config = dict(
    num_hidden_layers=26,
    hidden_size=192,
    num_attention_heads=6,
    num_key_value_heads=3,
    head_dim=32,
    intermediate_size=768,
    vocab_size=4096,
    hidden_act='swiglu',
    norm='rmsnorm',
    norm_place='pre',
    norm_eps=1e-05,
    positions='rope',
    rope_theta=10000.0,
    rope_fraction=0.75,
    qk_norm=False,
    attn_scale=0.177,
    bias='none',
    tie_word_embeddings=False,
    parallel_block=False,
    extras=['capped logits'],
    init='normal',
    init_std_qkv=0.034,
    init_std_o=0.0,
    init_std_up=0.034,
    init_std_down=0.0,
    optimizer='muon',
    learning_rate=0.0109,
    lr_mult_down=1.5,
    beta1=0.95,
    lr_head=0.00672,
    warmup_steps=200,
    schedule='wsd',
    decay_fraction=0.928,
    decay_shape='cos',
    final_lr_fraction=0.05,
    batch_tokens=32768,
    max_seq_len=1024,
    doc_mask=True,
    train_tokens=231200000,
    max_steps=7056,
    dataset='wikipedia_en',
)
MLP neurons of a small language model. Each row is named by its layer, matrix (gate and up: input weights) and neuron, and shows model dimensions 0-191. Each number is 500 + 50 x the weight over its row's rms, rounded and kept within 0 to 999. Numbers have three digits each. A neuron's up and down rows have the sign that makes its largest values positive.
A block is one neuron, or neurons of one layer that tend to fire together. After each block is what it responds to, as a language model described it from the Wikipedia text at the highest values.

L15.gate47:558486509535499489571464451490500548587512582411412490391475554496476498417573541440503552504493455583493488336479551487484514522510498489496575545510457498524462562556434472487598474498556500560511500390511626477469511491619582541575472481502484472519487441440520452573471515499539499634487472537478516504487505536418490543473396477459500500535529607523459452443406493527467544424518534486439582565508474505515506555484512531462466595476549457556498510502491431410478521491407468544498458479447503462481574569502418546398523403538504505498473392441512484388519441478487560469
L15.up47:496503511505400481501504531468512493444533527534482466463502522453472509529446478541536453519548566494610592501485390485560563522497548546513513498469503489352568595457584466465437441426519501567448461539537451438522477511513461511509491492479564519513387440505473547486580501440552457495494403553480405433586521571620526449468441490497460524560552516470400507455523489539492519567488481428435475470550521529557599521414522450615514532594516524547490420493555535549594538476555451590536544499570522544509550641407570465513453508466529511539528543464422525500545550467437443518
L15.gate421:480514466496538543456537492440469552413554445486546422500505532467461620446491474541499446497484413476481562504535481520485447537556441523561495482540494564427508500446523471449594516543521511557523535519494656459517563525442613565512558498499485480633519491530466491555539492535515575527562519455508498446508388464549451402394363591455402528497602507504475487510502474565480498516490485489476473567509465483531497516481540429477462572443474466581469375501573537584521503527483539540527524498455531428518503497462438541619471539498489479430610580473416519499494396412557476495
L15.up421:420562411464578499551511565464577546585397525470543505509455505583486502500535576524556538453542510465494415484494469474492495504590463490494510412478445520495483558454480562565492520541515536545516536534477433543530465473524511537455595549596551567614401389503472510491506443411497407567540502542452475484556442577504488504500626448504535450555608476417521545466491482430599447514441486448586515503513456470522490481532517513464588407571513518445513526441463520524541558425524516506589498585507380561423443488484471511426464455429506514461467471484501429500419559556550451476
L15.gate485:451471513486485460481497370545476524540533524480550439512448552563418539479396429454475481439440466585471534418450544376505462637578484457495591468612532559551498513568558521503474485516493464448472521482463530570469491525540454490522450467511527404494581547552444482461521546477522479447470487377508535538438445531514496558518472492558534529507581526515490581573492515566531565557547465390446485536488559515407589472371476536536470406474470521435517503497504522481532466524388505458548549494583533547482478593515469604514471424502483419540484500551598457479484554449484533453
L15.up485:554594548525444491546492531409521490587399513500493429523454455445559468451431466523452532559556420526467558529530524484508484474500517563434578496422512546351462503488444448528549505534570610487509466513505490554561373537495467573412517516536447521500492398433500509567459562474537539545544497559493489506572383537399453438428614536492526574484486480496475435562515450555411505486502569529515582481509476537541531505486549599485576532521569459456553508521496488546504493529492544503456524509510569542450458579540471448508593503446510488478360529380573440454508475479477481496
L15.gate732:408504569497494462540474585406449553568537520475487585464562413543532472543569502521493487482531469413525496444551469532418485525448435443574476526465513530495518624539427508420453532552478502455507583510529554498469540410476528502468514589577408592421504530553539554511504416483504508527490586472404480494596397551410574477432503439517523443495475519567516429474546512523507524490595511470430521456449547473566502496458448549537518493474499461606490484494510417490469551375369494441563490535446514510498402599427465490463466514582524507439466570522502498509441488484540442461
L15.up732:482473458459574470472487539494446465513463452546505490547536447461498454520498484499479469532539399457472446473503523387395549462489416580487538481540529482335492585585444515480487401515487542516420483481407460472486510516373541471551528526439469583487524516518528482431572575526509440621466461470415608452536423513613511505473471495464527456463517532528537446451567536459470493474564487407449570560611421393508491545441521464570554470562509441534495488521479539530461574481489451423499458551482567496545501490488475564468400405481504594521492564501546516454487539550548486542
Short subword pieces inside a multi-token word, mostly proper names and place names, such as Andr-é, Leip-z-ig, bank-r-uptcy, lib-ret-to.

L4.gate259:533683452562548435500523478500602525545503551454504522537457408528444547431473586429467460406611508536497483458465444428430418442476488513476495525474471570549570471459612516485499472529594522512470472472538435654521500487464497527416484557420527469439407561422497568464385554470472492488534514513445506504471509497477432510605527597508512502502486553505501429509608496483514431611538552450492565478497518489504454526499509510544500619515461508538566606450485441576498485535434555553491496439546511499464479557476522456473556530543487476514451511476459478480470567591500514468
L4.up259:618523613593540467518488472527522533377509554480496555595431481436390497506431488443509443508507544436526523596447468568504438582477545513483503536412492412546447515500547471494550629509435510452534519528504538513540531518520433545456425556497464380550458520500427568448456458498499488451507526507492469561506480503511504522471499548417487573477618489539495420517584475495515473429460511488604529542565384538498516590521472478552506554492449521582398444477515481485474474544533536490463500482464594414492535553462494503518513532503540596485432574519460526597450511550524371504
L4.gate753:547553515477547441459473479444529521496548527505469572471555547493539562542548483489449500412517546435449519529511500488454543346486451410562521462443489402496522417507537585420543568517407497568583522506525532449517445485516563492554456525508522474468506530461465516516518484534475484514485411472471432473472447428408412474585582483371514542529445428455459489441592559457483515510552509423495492538525476374556523607548521517548576474535456489511535494522552451579449515557540486455576439581608515442551526522581469492405514542493479526454500569457487539526435543581386436463
L4.up753:544498480533506529497439486437530519549467574562368591485572534479491469496529517456485541436422563456521514503417484501429465396519472387495520475476534508440530482474592555458473565483472529525546468454530579480502514483464524397560476519448564481473507513517477526539486472625470460609556453482477430480505474458377504432535508482437463522516537459487565459411520543484522532560587457458501521619580499484552488535623478578556556556509436488538576479464536439482549467566601567484554460500541517510607509500540498511456531578468420537436398609403470462551483482551463497484
Closing quotation marks or apostrophes ending a quoted title or phrase, like "Studium" or "self-help"; also digit chunks inside years, tables and statistics, like 1957.

L14.gate12:508539529463580410582518477417490556485552488458488547410495521459506395528525459462533538490512625499480457478474516434466452472539614473483466512470566449433570580489488514455415519516553500487507466493508556519484554504451571546455588522522564497544407446489511514476483452563493470554508503523513520470464474421543473496452561406552585529502428471527469471483433623464532566549511346528538481439491531498563531507459511597469522513575480504488569447546464466415495504506532580547575484437510446520442406585490547452506603478462440415522519433508477525463420437559457611387
L14.up12:523517463432485515479501417483483480526543450455508568587452519527526527364488558485478560443577485477504422481513550550505511508536505634491469533437539547575470510510515482547475438542471421527577511544557579460498476546670436513454490464474498506530470348476541553520594496529521492470456585490531476476582532537515568441509513546486514483532422512489451541563419493476391512402533462456466532491509471519488473498590483410515560514509424573475490521600497533507618558509464411524531484454476545508440510487570509605576502467586439461542456570438450500591528496523464436417
L14.gate103:510435513432569418451527582551565501544455493458378538447472547455471504610494497486507550527514574566490445456505452521497518529545511529466564611517482525488437493484527603470523452470512451461522598563618619525474601577550571570527498406566462548528500452444501541590480463472498573519529535461451462366559511493516590433491445547417544585569500550466595440527581590461465509403552472424502430510518512589468438543576542482491510461560479515509490473571527570468566504483520451568494545492516481468533572498530519492546540465442464511527554537521503457541518433536485476508
L14.up103:550536565461577415550449513422508503418496392488526494520448503591471543540412535479452598497439535478489557436462544493502414522533494491520478479513561470524582470426493479559537552435464545542593401514544513559472492561489566413438502484479471548458488406481539411577449503474614433542554533585489432476534594527467497428543467472524567513502478487429557413437558563495625529480543437496504494465582455549581480575451490488498499487486407534450482471458551483442489555561492523461447533477487475426600531518484541522497524519455429472405494603519562501547483576578491428545
L14.gate372:425470529434449504549486545455503473476543540509487558532630478516562504490428394522424551519525590488515475430462553530486450414496508486474618459411477539433454436483554538523511572499536445506567529586498502435484498485546464536492575464581443378519506442495480461496557559506468437476563499504542509442464548548436601521540493541507506507511434450458459370472436388533517479493608448516627490466476474513524481448540526545464419530497484488524582531469559499401518498471510550532465452469602461462523417556594631491541538589445475469479533578517496519495567494467552460551
L14.up372:424568399461557552549548474391453448504596408552594504573574495440467553511547594503534526520544474499470479460395583544566470459430441476513530488453385575455479477474547445502481580504405455410505530547441526461444512502528459503513525539605468427489556501454479495522544500529493501500453571457492486487526538515525556533564446496483567588528552558441557429517484424540546505530520456462465540548564427508573515488524481527461474563475537570521525486472631529491469511506458641512437408498508500484426432544484521541476524494466516644527531493391479478504512488419551552535
L14.gate423:405513533482522452513517587466452527461594482581536514405491551531529487546428518429528605430551487431622465503557606388501512597460488456540519527478554538465488370461525460537517460470544499523499510495499569498501508487594499486501485553515507485407514516443398478506495536519535530467526510432493493451563515528486589421501427543471465368443484405511549472485521500496550567481557545536499527470466407486487446504490507521471481441475481498536429548471500463557476516536417481581512476504455547562610468486464604530490445545466430583393496491494460590657573450494472560514
L14.up423:583436343477571422417503465553515542483500444593438521594454511458419534530486569425550616431518511505499491583607505464462508375522493516466441464513554401481518541421498513519498448436449475503605530488509465457516489388440520445470504393528500528507493451577528464492499457464430480471567503511416550449494510588483600533526520480466531578536557521495472470424500494480518486495545451394579536472559492550532508485546482431523503477598442527492512467497504489467489572514503521472446486619524431478490463531461499458553526432539532383498462510537509514455522464453602566414
L14.gate507:530501478397535483534473419451490516492531464506458512470459441478543498525454465469454493533538540526543545510511431431397565562501531538519490506454555514380518526479514506578432547446582418458571474451504544559479408471467526543511496512553457436505513383534543539425525699511513546472490603587498406482516527502444449416490465460487516475460486516509536477434606495547552474590446508446560529442653459524482469377525579414486523384472392526559482420503469528498514474491450461486475531485550527495506473514545492527427423488524544434490484445509517497473495554540411476451
L14.up507:454424528419511458513506523510562593521470531434531440505534501417505537471482472443451424440531554502500439486551580547482479507454600471549491494621391560535421446592559480453505514445510503513503507528534595556508508592495563470533448494505512601544399460517541453516446435456453456497532512422479488493492460481508476462597473532471472455537523523531525471547532503441440531442549459521531454536429536526486546420466424641556469520542416624522519500459526491513584431533530498520486500442477484446547503486512573524520512556579435543337484486459502394480467617399461525533
L14.gate548:524482599488538524484528516510571580465544517453484485589587537474542563490575485496590562569527547404558517527609508502451551472426483525457407651492607462452392553486503549463556503392514503529474500448535522514466492600555396432479533447520444446490594443471559483459480557524534611436495491482511413482501497576541515479457474477449596496478436471493543551461553562478510551477382455458452480497554553504480513470494459449509485513470545588585492585479432449425449424472563466508520477470526524449441528493542474484506517509517491450472516611516448398522533472538513575464
L14.up548:380473444550432569515477505522482564541488437489556489516520490458426446535517510474462537476501545506411497567534475552458478405437460458415511600501477548503463478451497495483492499473517567577564534493576583442574505474489551430428589510446503541545532456481556423541522508526542468521480619482435516521540477527451445377508473470505450547566379467526504529477499553473510436495505467454464476634456436515552507578411549556540455479527529543487490407532552427541533486574504534481617481539514482493635474573559495502588483549562548564587425496472555563510529471490448526384
L14.gate667:476533567481534521462495456442639547543510549553442513491462510465441510546491505447499513534490523490421447495491433482559444498470509433527559581484487486422399452489622451457476529541488497543473430483505583503502439548511455487580435541519457553519433495390568522540469516565418496578607450504481419405544487483560520530489605491505472494544547468486485532417543534520478460521537431454561405455555445471511484566526566547496574470475465546499455532495543596556433399474552432531535520555494495514549498484500652460454543555395461527585528587588430486504529497608505561499
L14.up667:482484464445573444543454484456481537530597487465528521435512419575483419440447495485504639554495501496540437580497447521489548537556481522548475537465450563499549439365461528484466452527513511464527534548504506449531460470551589625478526490524460518434562466469522492644414478519490481400494453412534452453575511440478509481521460555461515524549512491443476390547594511516496508506518455534517463568566488580533506469620515480423524474497503572407449407553568483420474456516558436518535552535448490497466505586490550518424523435591519574555500591461410459489486578516525514453
L14.gate735:564477442525478523528542433486429490435517521430545589464525499467382465483409442518461609490430489554474419527508542436540528585475519408500496512458523565550501527447552490589420380536446449396544513460543434612498480504554464472511495482571456497560426561418513479371509509406507522566421506531442369471466446458454471536597575462540488500527490509503479484463512537479478430525536480524595510486567618518570536418549498515442535506559411501554522507480464519436513552547513499490493404508521509432450513457474472463473475434526486454587508483602482511496562538575504516512
L14.up735:473525490421516485528509460548550533487556439452479565495458483475553488537663495493490482499531478480438593511558494546447533489484400576477503522471483538485494506464542474472465503548540520542506474491505642528544467475459610483503501532405454486388498529515475456642456487526401549431557444506523590536473488554531502446443461573466528512493438559558570489492483462559520606507500539530385463477516498519367485565398554462416566559380545556575623501478554503480541442476529476510535562486507480484573528530563557516530471612451477513464578547517482498506510574521513574541
The period after "Dr" before a name is strongest, plus inner word-piece tokens that continue a split word, often titles, such as Admir-al, Direct-or, Corpor-ation.

L14.gate303:529440549517501478480562498474484472476512527523514439397498484496480599487466463430462561591492547478499493493471545523445527523490506528426525436529446540489466518494488576456610429531525565446430523547524527545483523431466556599504470537370437472478539454521538520588553493477437475465499562568492510460429361468458410487501446635517507469428443546596428446436525464500384565563539490540499561522537387543467500454459544512512523447583504566441445500366422512552554534506530405514522421498479539534480507457632408517560483453487484557461471544464510512460548476554489487498
L14.up303:524469581480464606531507525562613515491481489532484519486551485459527481476584533450518561437463535556485472439426490461428491564574490571474492496515485456490485541472492463569553544398564507493472546555552498523540473433486518610438461430523518554426625523483582399540517475543524500491499540467596420475493515490460453475530542497490419457549466481554527415538517479538506435492591491499603510537506473512505435476555419369518459512425438482493462462561512391490555477542481511521581492462510417514563434514523617451546585402431460464535539407513400412504477458450544517584
L14.gate520:484501542503496533375500460474429458514548520461415459497550464489546547479439544517499524485492510474502558514468565417498547506393550489447531530488541452577534528450503572419506532509417471524504487521571462537547448556460549569532502534476472479475554372491478567503480491491591633528461508384526572474511432545506534430430488508511493421519530580511536463436641490479536509525448562568505592475508453424475526417517468480506444547476502392451472419444592447564537493464457588609547529445493525499473455540459537504541483512544535591432488397514511547480459551527594396580
L14.up520:572457426535436460565480572546599564513510481486548490420478442461509433446396452523396481545500465407603456401388480502415493436587566532576550474433497541526487538526556486547513364540465573488537468438505531456548476437482534538532515475532481530455478434480454427528513435446506459573570479492546542371469505558487471487571476565477378423571459496529583493510511513468474428538474518408454498491500558531501542469504503479523578502581488478536546584601406534574501507565491507461525507460524465492448522459454544496503524511440403426542519479444490512496574440461552485482
L14.gate564:540546535422462541497499513464545497487578552491493432562554526543548425469507507447488536487471602532546490528499491472404478566496550564537623543532568494499493521460497514498457490534504512496477559559476511459449474522471523473461463504507388472446455449505437528497500500561502549465541510463508493501522418575461455441467521488477464412562498600583499432458595576442294467463552569572455465577494451507429452429472526499544436567396453488514599545363475468540494533472514500448586402416476457645505559474531508404496452537478499498530564558491468556469463509517495512468
L14.up564:543477531544519515529550561540468516516508504448413548472427415535489576555504484473522499469574496511402382544391442438570606476520520443489441493536483496515533483561530495447534496463499486470524461463492465473567485417535520579551410445474555548525457553494566445512514461461469392550427596477505431480545525542451525427505565561471587505524422439511430528532448469480556487514538405441505526534527535577541558436549574521452630422511488464537502571535415454495533556579452486464466569441519539415507480582473545446451460653548507470500544558504462526436589518450521512550
L14.gate584:526433468539446529577524482481508522541464504464531474486515460525483568556534522485522584469606513527480566548475472453402467604544456438463506547568541497508529489438560540432577394502508451483471498532498557394472452538573552513505521559476513463590439484490495550490430583617489586481468447568408330520464562476576452487462484562473501388527531588490478384470459558517621504562450477543446546503471471530558540538554491525447433455529469447554549561485466514469454512544540427575505565492508510510497475545428432543533443538507494509492440445546395500577557447457532519548
L14.up584:513462569457437563566416453549501478561466510560604480482484500451501473493501576473522471533590556412575511457537510507416409438541577558595532474521470565538606497606524422603538393549501486534519496451469523604499460435450547532456461431535497444482450507481443524480454497423458480590504479513532514512486534499472489514537535548466501513517491440410470539489536589527461465599558507510455470441585544429377573408446509507531439487411534460529454483468455513546470534487426435481594524495514523462523535512531529509540450548457505440537445554465549507391420453453438406557
L14.gate637:472501435491504400464513499455457557471560504525527503527533489481556526461414567447583507502420534447488474451462490559541508500521463509567553544398444472422465510503495489413598485529514487503536528466397502455569385539562490554544505517499588534519408443503528514521483510570549503561475563471488511465516501522425575514551484588439489356500520474521540539495534481430467526456478427539487468494479454517496490504552513567582450462428538474473529621483509504512497325538527540628486461465420529456498530611517476473531384566603536574516427569477557437468507489583578474464
L14.up637:523516541495520495455472484556607439473542490443562450429458462438519467385483520527482536475518437471532512519470402408466606541544489543533518528503458468576468542487501437573427444486531459586535556537527427488500445517500560496501468541460423444471584480468540520530534534499480543509502418557593539496467542609500491533482499388476539502491455470537506512425595698566477500531505503422521564530409502515579498450526542475376497514506505480564516582474480469432435440445465536493492545528427406580462521461514426514495452538570526420520481469506535390433544575541535578521
L14.gate659:517459521439520509537497520478568557525586616525511525455490451477578502469542539429478467381469545569573531512561449489485554421428515552462461512500498443483456469527525546557536434563602551420486529477541457519529401555553543545570473606550504460502414506560493431568425553541498520529484485469444487477483537525389515547499480527418502417548455533448534528508521450517538452534438516492613502502519531508530470554560518482492395451456563484546564576529575538537542629534494467554481561442510457531482457532467472517467466428467539533462482539511514584385566405494554340449
L14.up659:447501435601497414501475544514487491536555536504570522490574440454539474536516479484524438482441439422504531461537553496481518520483621558517572512521499494468490429463500502478495562530395403449532527434532489550543503478432567544444481385459495555456500472567487543477469452505527555477542621420544509472405489429472560565450460457508536505540444595574490527524506644431445516490510479514516546482580477454490480532496400451543597515458516487497562393547487598592554446559548493493559589472477484530519408486481494493481499608567443501497580499517513591482459549550443624534
L14.gate712:500559549590465534492420442458529432448527525449415531453527498531502449418455443455388551574504599479446525535478405380396450557573507402472468604502446481488523445498546544456494498455481472487521533400520498475573536449485532571551389486572536471522560430504527531451580473408483547502510400438486455506499512531521568545566504505446482474393515464437486491430563510538521498501459448532497551600490457449564487501563520567490584510563502461419441567442471464433492504525563473411477540501560476440546422551512485515504454500568518507456487508450384434456509441572490508475
L14.up712:418474566565447512550468506453536573402488519407589427532543404491479569520441524467456506363513493446445530426346527519497451431506499567406468500447506499484557482600489472476513448463532448497521492524474472468552492479590494547517567561453594475497465501571514537514542487515450558494534540490506550518446467465498513409521517592437500449440621538497531446504518476464428471481521412490507535516479472484485567512477514535452513435514396478558530429664477525532503493526437565520499447376383516541399535532544415527503525505441568462463439529499469495473482513419470521529
L14.gate722:493482596489478581556490412485531430567536496480428447476469455494517547419446533438456536451528515525458451450376509534427457414488561490484568449468557474567429529586505484580480444533521512544375473546541437499578516497484513489547515524445510550525477449480515584499491510570439541501526462501515547555461406521486509490456508524382484489456569521461504472445497520509510545460523499478529499500482396501529574478486607490514434469542498419500508630403464544528491490505465483543420599419455494446516554454505354418482626569491579510530395472514422545500496404491498437548
L14.up722:451574550432514505524538433476541542544532495484483472477518495553485467483445498437442452571510471472527469511459422569476523500552462430591534521552364551460532449401503500463570446392547425487522529501498459472448525439579502489522389564547562463481461461503480422536553524556413470586478518451485475435458452507450459482496508488467509445567483540515457524434481566527492395538617452450512572494346536525519469498551409493523484520476458434428553439464528541522467437418517588541499442461528394533477469483538446513441451500509474487470613520531423500423503626384537499515
Word-internal pieces finishing a partly written name or word, such as Pé-ter, Fu-j-ian, Propag-and-a, plus cell separators and semicolons in tables.

L4.gate185:520503533436568448591554464477558557519474499511541438512401521470400484488524542535506531514410544446585505506525496557431423544517484457394481498467477522555474470418520433388491517450506458448536562542519531551505444481430478461506552564537482454548518517471547461399454534421522484469509467475493535630670525574583439569530529498562543442553523502480534444506498416514496438513499564510539418586494574537470522449552441588508424548477534541569558543430519515508439493583552580502550517561435478477474470509488575534460475517547509484466561580418392570474493486441509578544
L4.up185:495524462513502485596483440483623460502442547502532446501442528498430478481507565467475613569582512443526543511437521518487442565554430503546466546513481538481508541521472433444485487366450501447399497510524444551464480442410495494497525538426479503509479611564477471431444587533562548548550474438455426570603437495519479552485512453532591461509534520500482458456539416504479438490511536509502500674476530528564568434453518514500441553428640525520536426460468557544499574533622521468567446507450445485536563498505484563476502525431445412476541583489470444488443522457520511515
L4.gate737:472495501558440428592514574480514538452518552541544480476403561417438471506511484446574563400546515431514439430487477536464404436450402505421507457452531465512514450554555450501558427422418459470502552521448511518416458526467563556521406439498463420527507495557469518452564477568523481508484487487494422510575475599476449529569413594526499464386539487459493514459436525536554576538520439434578520494480475560464448459493534494479492549432487458552571424478503556501432556500540500399554591513475649476542528520595534442502439500506535539532532438491444524422516544501468443528
L4.up737:486513510511500433545407610434502502480458524510480444522467572524489488479444537430577591467456486463487490439447511501503390482503394449557405508498572454478519513506519415562505441358388466410550591514510575461558492540409578551503519456547475394528551510592503533430619590607487503427517472480463390562548527607487472531509474566538518578542515442467401478527471453510577535493537423566534496496566508500514497509518533526430539514490494488558510503502538495395478537501507593459529539520501500529540491478558610517528449482487455517532529484506453524483422524561546448538
Final word piece of a sentence with the period attached, such as ations., ion., ing., or RAF)., plus abbreviation letters like U.S. and initials.

L15.gate54:414453548496480421509593533506392531583659505502561551476524441534484408480524445534613573496495433543483508501590541524497451485543490564560541504421526479562478518487519476488512409565567485472455526521619429546386543558496560532489431457586489549468577486457484480470470531540483559522517537379510534431508445463486593432478457520486483429473552512443525524440492409571583569444528491416549444445579532491484456438479526515475596440527522469597566573483559534423521565476491542508523495536476555464475418474474453529557454563493450474442478515533482476478565493444509536487
L15.up54:469559490491515465553566599450471490487487564448501483484452518589455424477541514458527529475459498535531542623417608470512466615508559519494471489450467478507575503407498397530501510431588517417456353518567474490491554534512583493496506446564522540517486535408552455478584493386425468450487522528520478465511564537556450486515441552515482507438611536484611564457554494481574603483580474511516549525533414581551445492492514510499503566524436531489613598457516533492540568561497528455487480586431504459548498528461550492505545537607526455412507519449529489491497472423486528466
L15.gate123:533490471543490451542487468469458574477510459384543562409418385444404476587538501432536554462506595560529478564491601526526562495533477465529457558520490510515485463517533478497501511464502513487484456486582432480557482495446532474496510469546475464527448580504505461542493637457401512531491431517399495574437487483459516525483456579516523442498538608457564487432509447538433426484495405443589511547619537474532450564402511513494493519526482475552637516476516507556437459481470531501508474469505532452545487552470495504446405637467510566558467564604502501552535435556424561457
L15.up123:419514519504483520488534584500526492486555467540439433623611411485465571509544397549540476442496449509432482542549436463417534544497488505562528511479583528455512449496531496428491436477530567502481502547564435467446454496499475421519518428462533568512439519497453532508472504541486490458517454447426462481491479467502509521575528579464523492496544414434583463490467538431554552467530448541448431461462506551580517499512493559510511465542414473686540596545538457551526494468570490559406566570494489489542352560417429641555507474452571553549467518483476466541549443509472539519
L15.gate525:514474507492500518519512474498411481453524477535525567535384473579506565594561478496531507478451456467397429510440492559453493567497559453648534485480527485482503480495469388497463445450497515577454447466546480442549480549503582533504598435545446479405558558440466542575467507464474535409439567503541537515486436434498491561445562373499504465483493487423490515498445488420498559459564416595444523498543486516570430479538424455514500431500495490476526602500521448505503498582448499535491529463403510502540468618435499465525471633605494382437518512555502461465495519467520542436
L15.up525:499565485581493512511517516577500504447518598500515445517512496497548499494392557577507445466484457431529482634534521450533532541501499506535516544416531363419515432497495487510449463508512435446523532542577512438526454518479613537590511553556487559442520540483479485471507632491545553518480393469550497496523545582499436516521476531470510562594487539547472437518423547541542446419500446599446580476549491427539446529476543469460487539577534490609547583463479540499519529405525470585418403490480460447457457374459431494462564432484447489492446526550459454388520486507515496527
L15.gate597:465456483492429398466599474396435488487564463499517543438506402501464446537451471508547492484591528478504515570514514529592483516486490617439482524493512630549524478511600494492455447535528594511455550473544478535430521554456563558484458398457530506526515435545499448554566457638527527469516486536439475479456529591432492418545509579596498585446611454503504519481508496523543442407532511502479483473528521488446481565458494497492553638541544551535539488542456433450530515601472530540457446519526622465491456530559553450549497481546531529434437508561494500525365496510496542496
L15.up597:510515488417424448540513437417485466432477538421490554449493426553606485467464554507519559506517494577469502473552472496518501482490406614522516509549529504450398546585449435452450449564527487546465477479532494529534506581490507577463481517563477435503498529497477520507435488415499472528516405538550495507450440544575498549372480442525491392527521524524527461578366564510579405535522495470542529529601463425516473424445442520488524464489505593529460525474539538492488576495549525432522502575464554446524544579600481586535566511576498494640475543440521518421480543584477545553
Word-final agent/occupation suffixes completing a person's role noun, often before a name, such as journal-ist, lead-er, compos-ers, histor-ian.